Part of a small language model's weights: attention and MLP in parallel.
MLP neurons of a small language model. Each row is named by its layer, matrix (down: output weights) and neuron, and shows model dimensions 64-159. Each number is 128 + 24 x the weight over its row's rms, rounded and kept within 0 to 255. Numbers have three digits each.
After each neuron's rows, "fires before" lists the tokens most often just after its 100 highest values on Wikipedia text that the model never trained on.

L6.down625:110109149122160127110072146114133136169151147159207134091124143125109125124154111113159098154143171127132137146140143144155122117117133101137103111127134112125140153129143098096118150121129111115135118112163089124127158143109124130132123140137123167125100122134101089137118113149082254137
fires before: "==", "I", "===", "A", "The"

L11.down515:129088143142150135143109103117165100125121100127146123156132146123161116127126113113093116145120147149100162131165125169115131088171136128162144113126157127128121181087168098061128104122128112108098145157128133110128057115153116123115139126093105165099100154117149145133139131119137102161
fires before: " ", "u", "m", " |", ")"

L6.down226:122141147090094147142098133127124164109163123097113136114162150110151110097130151095082145117141143184160147130133099138156132126102119133135175141098146150156078117127144181176121136129141163116118155148149146111137111154160091180128105141164158140173108106142117140123124098151114103073
fires before: ",", ".", "\n\n", " –", "5", " to"

L7.down412:135146138122126121103088092138117152135187093087176124105132123154137111080139136147133086082113074116170139137138125131091131158077103113106122154161181158123131117139121127105165145172087110086143106156135112136128151139098131100109147107140150125173110139127137144128151097107178124133
fires before: " |", "\n", ",", ";", " and"

L3.down663:132160170159053124103171111116146110131111081162187131135123102112183090116118132139125122113103074112109093129085135168118135123122115139121119140121129096139148123146120092127163187125104116160128162130117102140139129143149158132166160128109172123153165130106109164095118117161167095188
fires before: "==", "The", "A", "===", "I", "O"

L5.down677:115142108086116163099121122157139142089119167153153134166126118150151139164106119131149100188177115170117161090133125108140067127208151078113114120149144119137088121102092110146101087158127115119134119143084146149106114168096096106158115149113084132134112162096133123156122149088128148151
fires before: "u", "op", "n", "d", "i"

L5.down547:152170124125122119123131142163152095113155145139177153119141108136118125123121126110118114122119120114115140125142138154114113150162141101126140097142101174105119155151087154112127123113119139122118121131123116146129131095154101080134105154136120097105132140133097096150176127136100210140
fires before: "\n", "\n\n", "=="

L5.down516:112119106131087184089137122130086129141125127141204141083102121099127125094095124140166104116127140120132112141178129137122105102127138113135145094095127133118149123097130121191145138118144090145107131132132146129120119117102113124172131132121158147146134128124135136157119167129136143101
fires before: " |", ",", ";", ".", "–", ")"

L5.down169:140139118105139107131116156116147184119131134141182142095152120091140128150146147132138101163095103173135130141124135135137124141150114141146098179119150137129085085090076144093137140159138124134116123123167130137146104160138091130147097200178157133128118089129151116106116188149135175100
fires before: "|---|---", " of", "|---", "|", "."

L5.down148:137153132127079128116110092068154130156106141140147161134174083150129180152125135183073123149104143132136126118106143131127151146152153106132062118103148120160118100122130122142153130146124133131090175136142108131130095168124102096115126123146092111160123091112166139128115123169099168116
fires before: " |", " A"

L11.down315:157120123138123131068123110128096137112126131098104144139106123099129122163106116172123130164143152107121137136125129128118153118124139125091118130145087158128140142135109088198143166130123149115085161137118093134128160113118116114110139118138157097115101152128127136138124132153108149117
fires before: "n", "v", "b", "ed", " on", "ust"

L6.down234:149130158156067139128115097104136171120115130124160155106113160127095100117106106151139095068135166081166152123091106142148102129144078137125128133100132151147106130117167132129090152168162171190130117101149140116167150124134064115102126092109147148117131099139163141115150159109144140092
fires before: " ", ",", " G", " M", " S", "."

L11.down328:140094120122102110135180102131153111158069123098117137151133122133136112093180126093108147117158151125119138159111080139152103111138129143108127099142142141104104121126117135088109141134098131157073130109130130112094189120138142140116138121118135121080181136141148153171136149137125157133
fires before: "ich", "o", "i", "at"

L11.down704:105102157123113142135133141139147105115146163072111166150060113088170099152146125107105130140113143138089128167137104112162151141086168091144076158164170151133163134113127134148141112140105117108111108127076134131118095124124146124131149151123112131180081110170158107094128130141107148133
fires before: "v", "\n\n", "b", "t", "ce"

L2.down291:144115166104112134132142119116115122127145137110185117102111121111107135120083141129156114130150153109151150134096144097138136096138125104132130145109122134133084126110146142138130121121149135156125145129139159131118167145110124110149144150139137075128126120110114113162115097135110255147
fires before: "as", "ver", "v", "en", "le", "e"

L6.down433:113116137123133112129062132134126125149169131157185126109122142132108124131149128095152102138126174130136129142139127136167148113127141129114121122133146120141130138118151081092113130122130118112141129106148098125105167130107133120133129137115129175130087131129103110135115129151085255136
fires before: "==", "I", "===", "A", "F", "The"

L6.down467:110159129139134123163150112116150166118134156140127131119111149124196143096171176129115148117110150109114136130121168124136118124136112142063118142114167178153132102091124104137144115151139128104121118141097129119103098107171128120130137154109122092112092158149141115054117140131128116094
fires before: "or", "ter", "e", "rom", "ol", "in"

L11.down87:147147142169087100138128123117098130122151103153110122163142127132127128111132104120070114117105122132130153109101130118125076118136183120075149139175117165064065117141140155127146155152111132172135130099129142179101151153104104146141122129102141105101097090102147104119112145136074127131
fires before: "ce", "c", "u", "v", "y"

L3.down591:127163112150087134104144118122158108103116156099213139088143095131109092153161123147106114171143142104133097129073149124127126108122154114122127078150107066137125108118103129134133157152135144162161141104095086121128122148128108096162136154153103150153126112094114128169123157159120175164
fires before: " the", " ", "e", " A", " a"

L2.down846:123130143158113112122145106114105116136148152100152092099151151133130106113107158112131139143167153148124161095152170110158103116176119106105104136148136137119071129114174125145099141120125127115125185148102140110093163131104114107183133132114114094090125131124115102141111132128110190130
fires before: "f", "v", "as", "ad", "g"

L6.down956:130114112137102108121167141141137068159090136137137126124117096169108157124142127107103138146149133141138154125122130158138105131162148157131179118143154119070111134157111105122157149084124094124093106127135105139137160097135120134096072135141173128132123163165128083139131121145098152112
fires before: "ich", "o", "i"

L5.down928:133116131135167149077117091118178128111138127151133126148115151148117109112083161136192125140146121146100143077114101119134087116162142126143174070140110164136123125132104121136123113118100104133116125129094147131154149122085127073155146121156131145133137145166139125140141149108115102120
fires before: "ud", "op", "d", "f", "u"

L3.down534:101158125145111137087154156127143112143175144161096138121127137122142121137175154115134112136119125137105104108124121111140102081095127118165131133109136148171143111097139100128147063156116121147137157137122134170120120148131133166079125139134159077124120090140134166104074141163155135089
fires before: " ", " of"

L4.down313:130096157137102152140139127081122115106139151139124088110135128114104121140114106114122099103145123143130126152113135178114111102156106110141113109089103124123163147148132129134130094107126183125148146113127117145138196112137119109132199128141120105124161066134142098155151161129112156168
fires before: "2", "1", " ", " at"

L11.down833:150120094110103149108172175082059085106147161101120138112080109114125118135157124130146099103148145150151123130115122137112125079089098133106131108117130136163139133135122115106112135153149129134153100104181159139113116083144179147160136148107159127141128153171130078084129131141108093102
fires before: "s", "p", "st", "et", "b", "."

L11.down886:127138160141120101144120129184119133078173081101128127091131165197101105123156170148104120106115116151097110136116121128145109130106147165163117076110150093177112118162134092099117119162168170106117158138146147099140095136140143103152142115138106116099121096141141124128114168105128120151
fires before: "n", "h", "em", "in", "id", "s"

L6.down286:131121082134137142126146166130111095153113092121141137175093121172148138125133156082091144163135116132139164108141091158113118094166136175119174084125156153109095099148124143116159149089104087117076118132135112141147141126107106137089096116132179129130130152153147107138127124155081156107
fires before: "ich", "o", "i"

L11.down682:148137121098198122106145088114155116130142170130120138114121109127095140157123168123124118081123124116129113139168114131105137121137130094144157127130194125165110108121073112091102136123115075130144153118145141071106088119121143126148130134151106109159177136177094122135104137071169134122
fires before: "p", "2", "er", "8", "en"

L6.down11:121111143125150119113080103126123135153165117134192135116122156128118119113154118111158084156137161131143129154144129151160134103113142125127120100128156104112129156129148088104132140134122115142142124097139085115128158146099130156128124117126113167130111133119089114114112117150090244160
fires before: "==", "I", "===", "A", "The", "F"

L6.down672:098094127125157138116076131131127135169147116172210139097135153128114121141143115108171093163145175120135122157132136142155140113122145101125099098127146119121127154124145090107107131128134120114132118104165093120134149145096140140118126115111141177129097128126095095131123102133089242146
fires before: "==", "I", "===", "A", "The", "F"

L5.down23:144126090099144114107083089140151171124096120146180115141082152115136130106075145106097098119130097148120142115095131128114126097129117123124110144122149115120135113123112144056154170152123136139128125129129135131089190123143116105176129140122118170136134132142125097080125078139100113113
fires before: "\n\n", "{", "|---|---", "|"

L5.down535:100139113149113127138135147111073089139154160145099122122149128080154113119134105134141120093106161096146098192109099109131076131134149127152129108141154116143162155150127183110155140120099129089112116137107127155133092166144140157124107108161136085118139116128086158121132151145129148082
fires before: " ", " of"

L3.down271:126128115130112161067152162155122111138151132153098094101100130149147099130177131140135101131116143129134096090129106121155101118121101141170106152100119138156128132098137130125093101118117136156125154157148129151138128156125129152063159147119089131139123135124118157128125111156151090145
fires before: " ", " of"

L5.down409:115081171116114110124144120108136082141103141080133126125104134131121134111125131117137166122150126135140110168076131127107116178099132137136114156108182179097111143125157121147149110107135126111159119138146151104134156109123119120112146162114104118139031092132160139122154140096179132107
fires before: "t", "ic", "ts", "b", " |", "\n"

L5.down909:148149106122123149127111079133129168121146169103123163088109124122107171124140121167120139163099149124103137132149147149125127129093116157110141135104149123106089132114140131174108094133131108159122145065139118129131123132099097144099134099096120147118161128108130138148121135129127108196
fires before: "ich", "o", "i", "at"

L7.down357:132126151139142130096103134149115133123135106156107145119133134127166124137133129140119091153152138127117117138119126095107153146108116134153094123091075122110137164103142150124142169124125123113088105150098158193174156102113126137145140119130137155116104135108106148093138132122128161099
fires before: "ich", "o", "i", "."

L3.down399:140089139107128097095134112107145141121093106120127168124160096110131127103100127086098131098118071129146128134125126114119127116152119110131110158143115133138105122103107106108131162096096121155106142069135165099100074120127140104133104162161132149131097108121095172131121144124121199109
fires before: "s", " was", " is", ".", ","

L6.down535:145174143119135155125067138129113189104097106120141147151120138158162154113125102144162121110132083131127147145129098133135134084187127130163156119117118160124112156190086095164121126135093134135165106140125139131171119113138131083132146110152105171133146116111149144115116144085141116109
fires before: "ud", "er", "ation", "y", "us", "u"

L2.down769:094102096126136124184101116102150151096134102130157199115117132116118147111086159126140123099158131108160155136137093096109106157096147148117155133122128110117166118121137121124140139195138139110117127103131127146148138086126145095128128120089161094143113135116119102143131174138123175129
fires before: "it", "iv", " ", "ion", "s"

L6.down131:186123097137144139100141118135118114097140130100115159126138135176121072141155107131123145123152133180094142086127145108150088109134129127138168113109159103101126134124143130109076142144130130134115137117141139121124163178096161113150112153116141105102128108091120110167086104167107148115
fires before: "p", "t", "h", "he", "m"

L6.down569:128137084127127152127148147124127103163117098113114127156100140168135113119123145075081140166140115131126186117143094168112127110166136167120167108133153146105094091139107137135150143123092101118072115107132122117143161115104122136077097114128172121139126146155157108134129155154073163111
fires before: "ich", "o", "i"

L5.down213:140191126136117109113171154138147152141124129109117139085114142116094157142100145168116172170079134128122146123169175183111158152115125131090172117100104129136103107110142083171158111160148106145132147095137128112146126103120115119113108125107147152111136108161160146128114096101131104152
fires before: "\n\n", " |", "|", " "

L5.down434:115132119105112124100091135134106127103169116124152124109159101117169141147142102143154085144167132130121080100115121132130112165177172120174095162121134111137118133132116180087147170146145119116071153176113115147144126138179095099138092146127147092154144122105096140088151133182140168080
fires before: " ", "h", " of", "qu"

L7.down200:133125117119086109142120135148112118092062105164091157140157162110137148155153125118060139122103124114155183063093125162115112140129119122136143132128133103126122096140131062138151104129108126114138147158154091143104141095149120148129147095139149136144130109142145111098171138063109121081
fires before: "in", "ro", "r", "est", "ri", "ect"

L2.down316:125144144117109136102136120122131121104096149080173135159113094132098117131119132114127134098182143122095171113077119128153137127161163141140091128118147144099166121146105121117155118150115138134148131116126126157115112125156127130110131184102133086144148146134143143130144117105151182183
fires before: "\n\n", " The", " A", "\n"

L6.down290:150152102134093088130107123122106119149165105178065139151130174102173160115117141147127122088115129098152127127144130136133137151129091126139095102105124147134181141147126119162145143116163100138106088150193105173121135103144104119150134099087107080104114148134125156134079121173137107137
fires before: "o", "iv", "ro", ".", "end", " are"

L6.down792:155145175153098145114107133124120104148151113139201123141134087134118144095152100107119122137116151112153121127110153134129086096112119115159092170099161134099137090154177130112140151130134128119151139139128127108131155117177091090131135139107139134096107151115109119113154078191102143182
fires before: "==", "=", "==="

L6.down498:157132091116134132141154112123099102142179108132152121107117107147110117128149185113124158140118163151146147129111138094102106126146174110133107153124119127115101137138119175134133089105083137122163170139130172112106119167186128126136160127121164123107135117117103124122098097079094190118
fires before: "en", "g", "f", "ing", "h"

L7.down811:119165143115128142124129150090145165175141101165104117154147132123158139124181086112127135151162104145125100118138104173103120102146143144150123156131075124165123113104129135151127153108130132114170117119141113088097118102154125143191106137158091120129124158139116135163113093139144129153
fires before: " ", " St", " F", "l", " the", " A"

L6.down105:154149169155148124090093146080136130133128134070140141149161095157160106066123141114146124108133137113140166101117109163163096183109148125133136146138146152095148150124149123162122111128133099149133161114125163124105126107095085097126182089131113137154111132153126123091146117158114105149
fires before: "o", "ect", "end", "ro", "id", "ell"

L6.down129:097152124130088151121154163123102107107118091104125129133097156091137101108139150111097151161101135108136154123135076147120135129144089141093158105131135158156121131112081093158134132129093122132079113103137134118148164125159109123119109136096148157113134149164141116136135149165102171122
fires before: "ich", "o", "v", "f", "at", "i"

L4.down723:149126145120117105139101123133128174111150095123138140108149125111105134156138110143156129120121107128125119108151104110160154145136157132120123108179117113150139116138116134160184163096120118138163127136114169141078107127145103151166115101190162132108132115123154097135155126113100163089
fires before: " the", "t", " B", " F"

L5.down354:105172120142121134160150141114098114136124147083106139087131126103099144102116140137164170144137131091126160120139128147138119140091178131107181129117107108127143166162133101180106116127141080120138163068116098081160134140137092141119140099126116150106158112165100169136120101114138077141
fires before: "ing", "er", "s", "in"

L11.down954:086107141135075108141132120093123125152127125111093140152184091088172089130096154130113111155159148140123150142141130129139123111128125146178131168110123145154165168123119120140113114113112124098142161142150164158137113137087090126177152111119164114111133125121135088096113095140087145145
fires before: "e", "es", "ing", "le", "en"

L5.down34:105158125140102106076088188133129104154117132115147094128106105125146131116180141139130127124103120113147120094163144110131073117099120125118196114147122144154129093116101143145142124124141144103140131106115129129113137157139120126140133117140120121141106114136122149141139105126143109138
fires before: " ", " |", "\n", ";", " of", "N"

L11.down875:139113128127162151087142137113094133094107122088135105120143145123139130162148145165138140128098142185128142189121163117090121103116158104137155130131118124080170070121155127117123096088157141152139140108123073134164139144145118130134150123128094099136097099124100139141122100131099139162
fires before: "age", "ag", "ed", "el", "up", "if"

L6.down689:175167131101099129140075133124136157086092113159142131156118122151165144146141126116130092123123125195147169132151179152129125101146134087113109119144144133114109108137119091154100130094148108107183106148128119132179093168104146129126137126174052150108130160112137126102109144128199123119
fires before: "ud", "u", "it", "ep", "ust", "ic"

L7.down500:128135117129089081142138135128086105124136114113110130091140159154147125135131094136173126125116125134126111139174116085110103120149151091151091111099149125086118137148112122107169111166097117083091093124106138144096171130117099130121090160148147107147122079100101114127135186093132113120
fires before: "ich", "o", "i"

L5.down25:109099157116135135135081128132083172164141123132162149147122113146148121120132116124120118103168152096113078153121097117139100118141142126131098159132119108092103157112110165158152161133133120134153109146075165179115181150124127142155144105144114091088154132100112115121152180166124114115
fires before: " the", "t", "ter", " P", " a", "ou"

L11.down720:166133134180158126084131158119135138112124109143182129108113151145139098101124125128108179114158134141125116097102136135081094146107119155166164070112155105128132096138151160130123121111099128129130102163104146077173137175098117131142111133126117160114106128119154124125150125134154135146
fires before: "ies", "le", "p", "ial", "if", "{"

L4.down309:132148137142149159086151173149127109133124101146097088085107127108149129110180125149128135132085139100132128114114102157122119135112139103139169125143136111175134130102134094189105088135107112182132160113097151145131103159129185140077129135121115134122137130131113190135102136154133133078
fires before: "ing", "er", "s", "in", " "

L3.down195:136132193131106145122131140120115120132122127109181078118101119140152145130120115139095103114159100150123130115124118141104093132162110117136093128123110124133126108113126146130157092130128134115165126121116139102155188128131091109127160124103128085124149112150130113139125163121106213177
fires before: "1", "2", " "

L3.down540:110096165127125109149084144128133107132143152083148144107148117114141155130121171137155118109144145095141118165125100139129130156116131123138089092110146097106130113121088103124131115172113114119135132124090110149120135142098136128135105090104145086139097068140138148139113146123083116081
fires before: "ich", "o", "i", " |"

L11.down879:142133141145164120105107152144144146138104140111107137127130096114160136160113145156153137110103158168077136140171123157121126120162104108161122122107131108075142117098127159176075162088147099104164144106172146115124103126125136150131116119105094106129100161107107122103108125163103123095
fires before: "o", "ine", "ro", "ear"

L6.down453:078160113114098108110138149108145185130099140147099095169117099148142134141101118158136179099168167151148115105127151128150097089142136114129126100134147134120118111124135164142083130129138108116120135148168117093156116179140136151156127123143118104131131138091147125105149132122132110102
fires before: "u", "uc", "it", "ep", "ust", "ic"

L11.down481:110129100122133132129116156132137099141112116145143124129091160143145161153129084136136151140123154168078129114124132151104150134120126154150103157147094077088122149129124108099136142136155107110103131128126116092108132127141098143061087120098154143092121100144182072148139138102136110142
fires before: " "

L6.down784:119109130127155123122077117133119133144155134147192129104121143128114121116158116097173087149129172129146132143136145146165150110115137125123121113136145116128130143133145086103122142122132118116143133108152090115115174136104138143119130128120119170128092125120100109123125124143091255140
fires before: "==", "I", "===", "A", "The"

L5.down636:148127116104136133120099115146130182129133158122181150132135126133161113131102122092150085135128094195122117116127146117113146120147126111149052180128148116100100113122116136070143179152136143126100140156123114127120178134154108095171121160119138155141143126132114098073103124163139102108
fires before: "|---|---", "{", "|", "|---"

L3.down374:133166177139089122135166130151122100157157129130159129169116125117116116119159131129139153105088106116135176116094101186087100151124141144139098130151097153101137124103129132134149149131120091106123116106116131148175161111147127117162150113103113050144142120135149140137141112132139176153
fires before: "The", "===", "-", "I", "T", "A"

L7.down516:128136113104100102140112149149104111137147144110116135144156151132171134134144106165152111125121116138132131153147131107106107109141111095140119135104121134084131160093103149079123119155128118068066091107100097183140149119106098134130112130153153125164143103092133127099131152153195147100
fires before: "ic", " ", " of"

L5.down806:097165135134101137159149116071119117135128184113164129130152096081097122126142145127152078134098149160135111127114129104097091124142171119157114116138126139121162149125114136114123172084119124132106154136120065112141119172135117100123129161102158129133170106150090162086098125123102123107
fires before: " ", " of", "in"

L11.down390:097123125127138062108121129117099115135136092140118106160126144109105137147140141137131141146103137182173107146154160065131127121131141105140127094164123129126145128105166132139121124098102137133150106124117141112156093154118120118111121129098162112129103123137179104163162153128131090104
fires before: "}", "u", "uc", "ac", "o"

L5.down233:131118155082106113148135102120104108121153075105152099146132128110151126163119163152113090127095127132150104147158130152124141116092139134135161085107091116128086129108127137121114134130125128153135125094125102130133133156120126150136106092116106138098163150114114150162129145147133137113
fires before: "o", "ich", "|", " was", " is", "|---|---"

L6.down603:134167113096148144093134143112097136134123128077146158162130141140152187111112158117126119133133118168133081121149128134140129130145130140149111142074153146094146116112173093155133134177126077149157133111122183163136119101127146118154162104160116118092100098146113100134117122143101074166
fires before: "o", "9", "-", "ro", "ell", "end"

L2.down633:134140124114114083115131116141130074141138119090142080114107127150134106120150149161136172082130130093129103130125148173128124157109176136128143149100163118146125110152131120129123145104114156125144137132137133104119125127137125128111109160136141097123138151145143093159122128143118255127
fires before: "s", " was", " is", ",", " m"

L11.down353:123138138119163118134148135099142115074125151112130163144101116163098117125066119128088115129123170170145116121137124123185116100124153129144089159094115120137108184068141115146102084146159118110121162118145106123093074109078118141142114147118159157125137113122095102129120129121158167132
fires before: "e", "le", "our", "v", "it", "c"

L5.down262:108156185121103149130123131091103134102071095099197134149115165090143110134157117149126131108110118151131127132105103161112111145158070130137103090144125143177116143110145106124098132154151134134110102125144088136149160103142115112075118106134147159132131104104174149104145146132197086115
fires before: "-", " ", "(", "A", "I", "S"

L11.down738:121153144162069132141131109143114102098109140081094134141110126078133137132088157135127147132155124150136145107116129128121135130158142096145135123151119115110099109093126131142136150094114155155135156092107131136134091104092124140146126155189138086170106168111134131171102127174110086115
fires before: "on", "i", "el", "v", "ial", "ies"

L2.down322:117151159098104154151113101121130127102117070134153101121114111137133147110055134122135134112105129138169146092142102124131055119165128149103175087176102110123154112161106132129167158114128102142142136111162146150119048129152147110130110123141157147131109141125131111106095128114113171129
fires before: " the", "t", " B", " a"

L11.down256:126145154130118134150110098121122160115117107126134166097121132110154153140135114139122091174174098115187124090120146078200106116125109125159155119134132113165072136102111107117116137118131147089115162145123150100122137092105096132125130128156097126111119115149074162111095118138101166135
fires before: "ary", "or", "and", " of", "ter", "im"

L4.down870:173102164136150124089140108153127126106104119140142124104106115095149095122144082128140122133132099161144102129146132080153126141150093092103116190148170112126128141165139139133123117139101127135154119129125112122148105177136137120124090105097131111129113082125191110115151161114108145128
fires before: " the", "t", " B"

L11.down287:122101102144119114116130099108156156140122118093131123140103085130121139110122106125127135118156099156195147155129134071129129126181102147143103141138123181114132118117129185115097107124125120134141112108151162112151099103089136165129132115107131095130142134161126119100119119095197128094
fires before: " |", "5", "6", "2", "4", "8"

L11.down529:145140147146108140122145088094109115096094071112114109188130122145117134150138094122146103122139087125123135129123110105113132143120155124135098093202159113106126118148094160140115142157112137185117122119119140129154166141109155092078124121166175075141104112131146129165140126173137102110
fires before: "ies", "v", "i", "ent", "y"

L7.down682:076145143119167125104148138120148125093122133144148110105159127144135139164150120120172144137130105159151091115180135147127096084176156143079115129123144103091099136085101132116130130119073109105106149132095138093122169079144117134134132128101128102119151131159146135161132131145114171144
fires before: "ich", "o", "i"

L3.down573:109123160116117134100108159109120158091086136154158151124122138114123113126135132120136120077096081110080148115150118124132143133141159144162123124132110170128120091142164120115119158155152137117129158118125120155116124097152140108147117152120104100139128098088131129112153159116181144149
fires before: "s", "t"

L3.down949:138089135121122137112121158128123111121124141138087134154116125143129105128158142113116085131129167107126113139125101104134084159117102120166095137086141124139126153128169125151095090129121180119111116120147102176124127188102137138093128171134109068150155142131128142100118146111163099116
fires before: " ", " of"

L4.down236:142150117100116119129095106111167137130136140151151123140133151105157147174114138139168106147114105166137163113121145120131144112124135120156130118130146133099148082116115120102173105176139110099110136117125127112156130091135124142149096106132162142156080105118143129135097140147126210108
fires before: "p", "|---|---", "|", "|---", "t", "ist"

L11.down264:156166115165123110140161138067132121113120118131144172135142109167126094173137136168114108111122148163102103144129122140120127142094112137146114097107167128109146112141129128125158140199109130128138132164135132114099118150092125143152096125115117116166145136148142094112139101153135144152
fires before: "ary", "p", " p"

L5.down598:129157143093133117122111132165129117099114115143197151105122145141119152136104091132119150119149132154123136155150155136107120098161118071105093154137150103156090116149125122124075151112128120095160107146130110142122139154085171104156136109154149126146112151119174130149125098128097191123
fires before: "r", "it", "u", "ew", "ard", "ect"

L5.down93:149154116122114146133114091142122132138168177136154158123131154133156158126106131107106110116134156196124162172137148093109124089144159135175060134121139144104111119125126139082155180161098117102088131119129111137107145146134128129154112123118171107129138133112108129079117152134128138143
fires before: "|---|---", "|", "|---"

L11.down223:155121134109121128135118120101138128155121111170129154103127164124113128138102114108151134106120078152157114110126131116139119112132117153083140101130117106178116140124099122119153123145136169153148073126100182169125090123123145148132129142120121083114182155135106123049095126149126119182
fires before: "l", "s", "ic", "or", "ter", "e"

L11.down721:123124099192111151118115117145088132110118127117109141183152111097142157110086103102113098147131159188150110131142127124122116105161122127167150142150173132107083104095161145134130095162117096138157092139156142146117127138132093141159108121151167149120131153144104107131122101108103104096
fires before: "ed", "e", "ic", "at", "ation", "es"

L3.down786:125072157135122149087139140149135090118119120120090128131109135156123113120136138143124109125127147113146143127119093105150114127123096103157092105061140130117122134109147099143071089132109150134113129121136122151125124157090127111105124163111096102169127132116139138113123117092138101135
fires before: " ", " of"

L2.down774:127130146145116112125146125119130112106117126099215119119125128128121101109140122122114138110143126136129147119112117117141136125146140137154138119114136135115137147154097130124132141149118143124122138116124136150136153120144121112136132176126125077135132135129106120137145141160120255149
fires before: "\n\n", " A", " The", "\n", " S", " In"

L4.down281:134134109093138120146119098081109144051112128166147119086122104113135127137145096132144168137077138105096122151143124138144094135164111111101120150105117144149156158164125147097151138159103123143146123177119104174116127113158142130138135127120122128117140160126134134132098150149117172139
fires before: "s", " was", " is", ".", " c", " h"

L2.down575:128165095154136142131143170143135158135179162126203104121098146139057117124088124160127111096156118137123118098150111134121101144083102113137126117120099135131119111153090151150119110155120114137148138133128150139118169110153111099132126110140126071157134146135138157130103122133169204112
fires before: ";", " |", "9", "8", "p"

L6.down23:178153108121091154079109133141109079108117160087154150133097115132156110100113094109113132128098144061137123126146121134151131143143080106105109192129124153158118130133165136110111107165149147180146127126128108103119091138142136121122114131166090149151155130151100123163106138098131193131
fires before: "s", "t"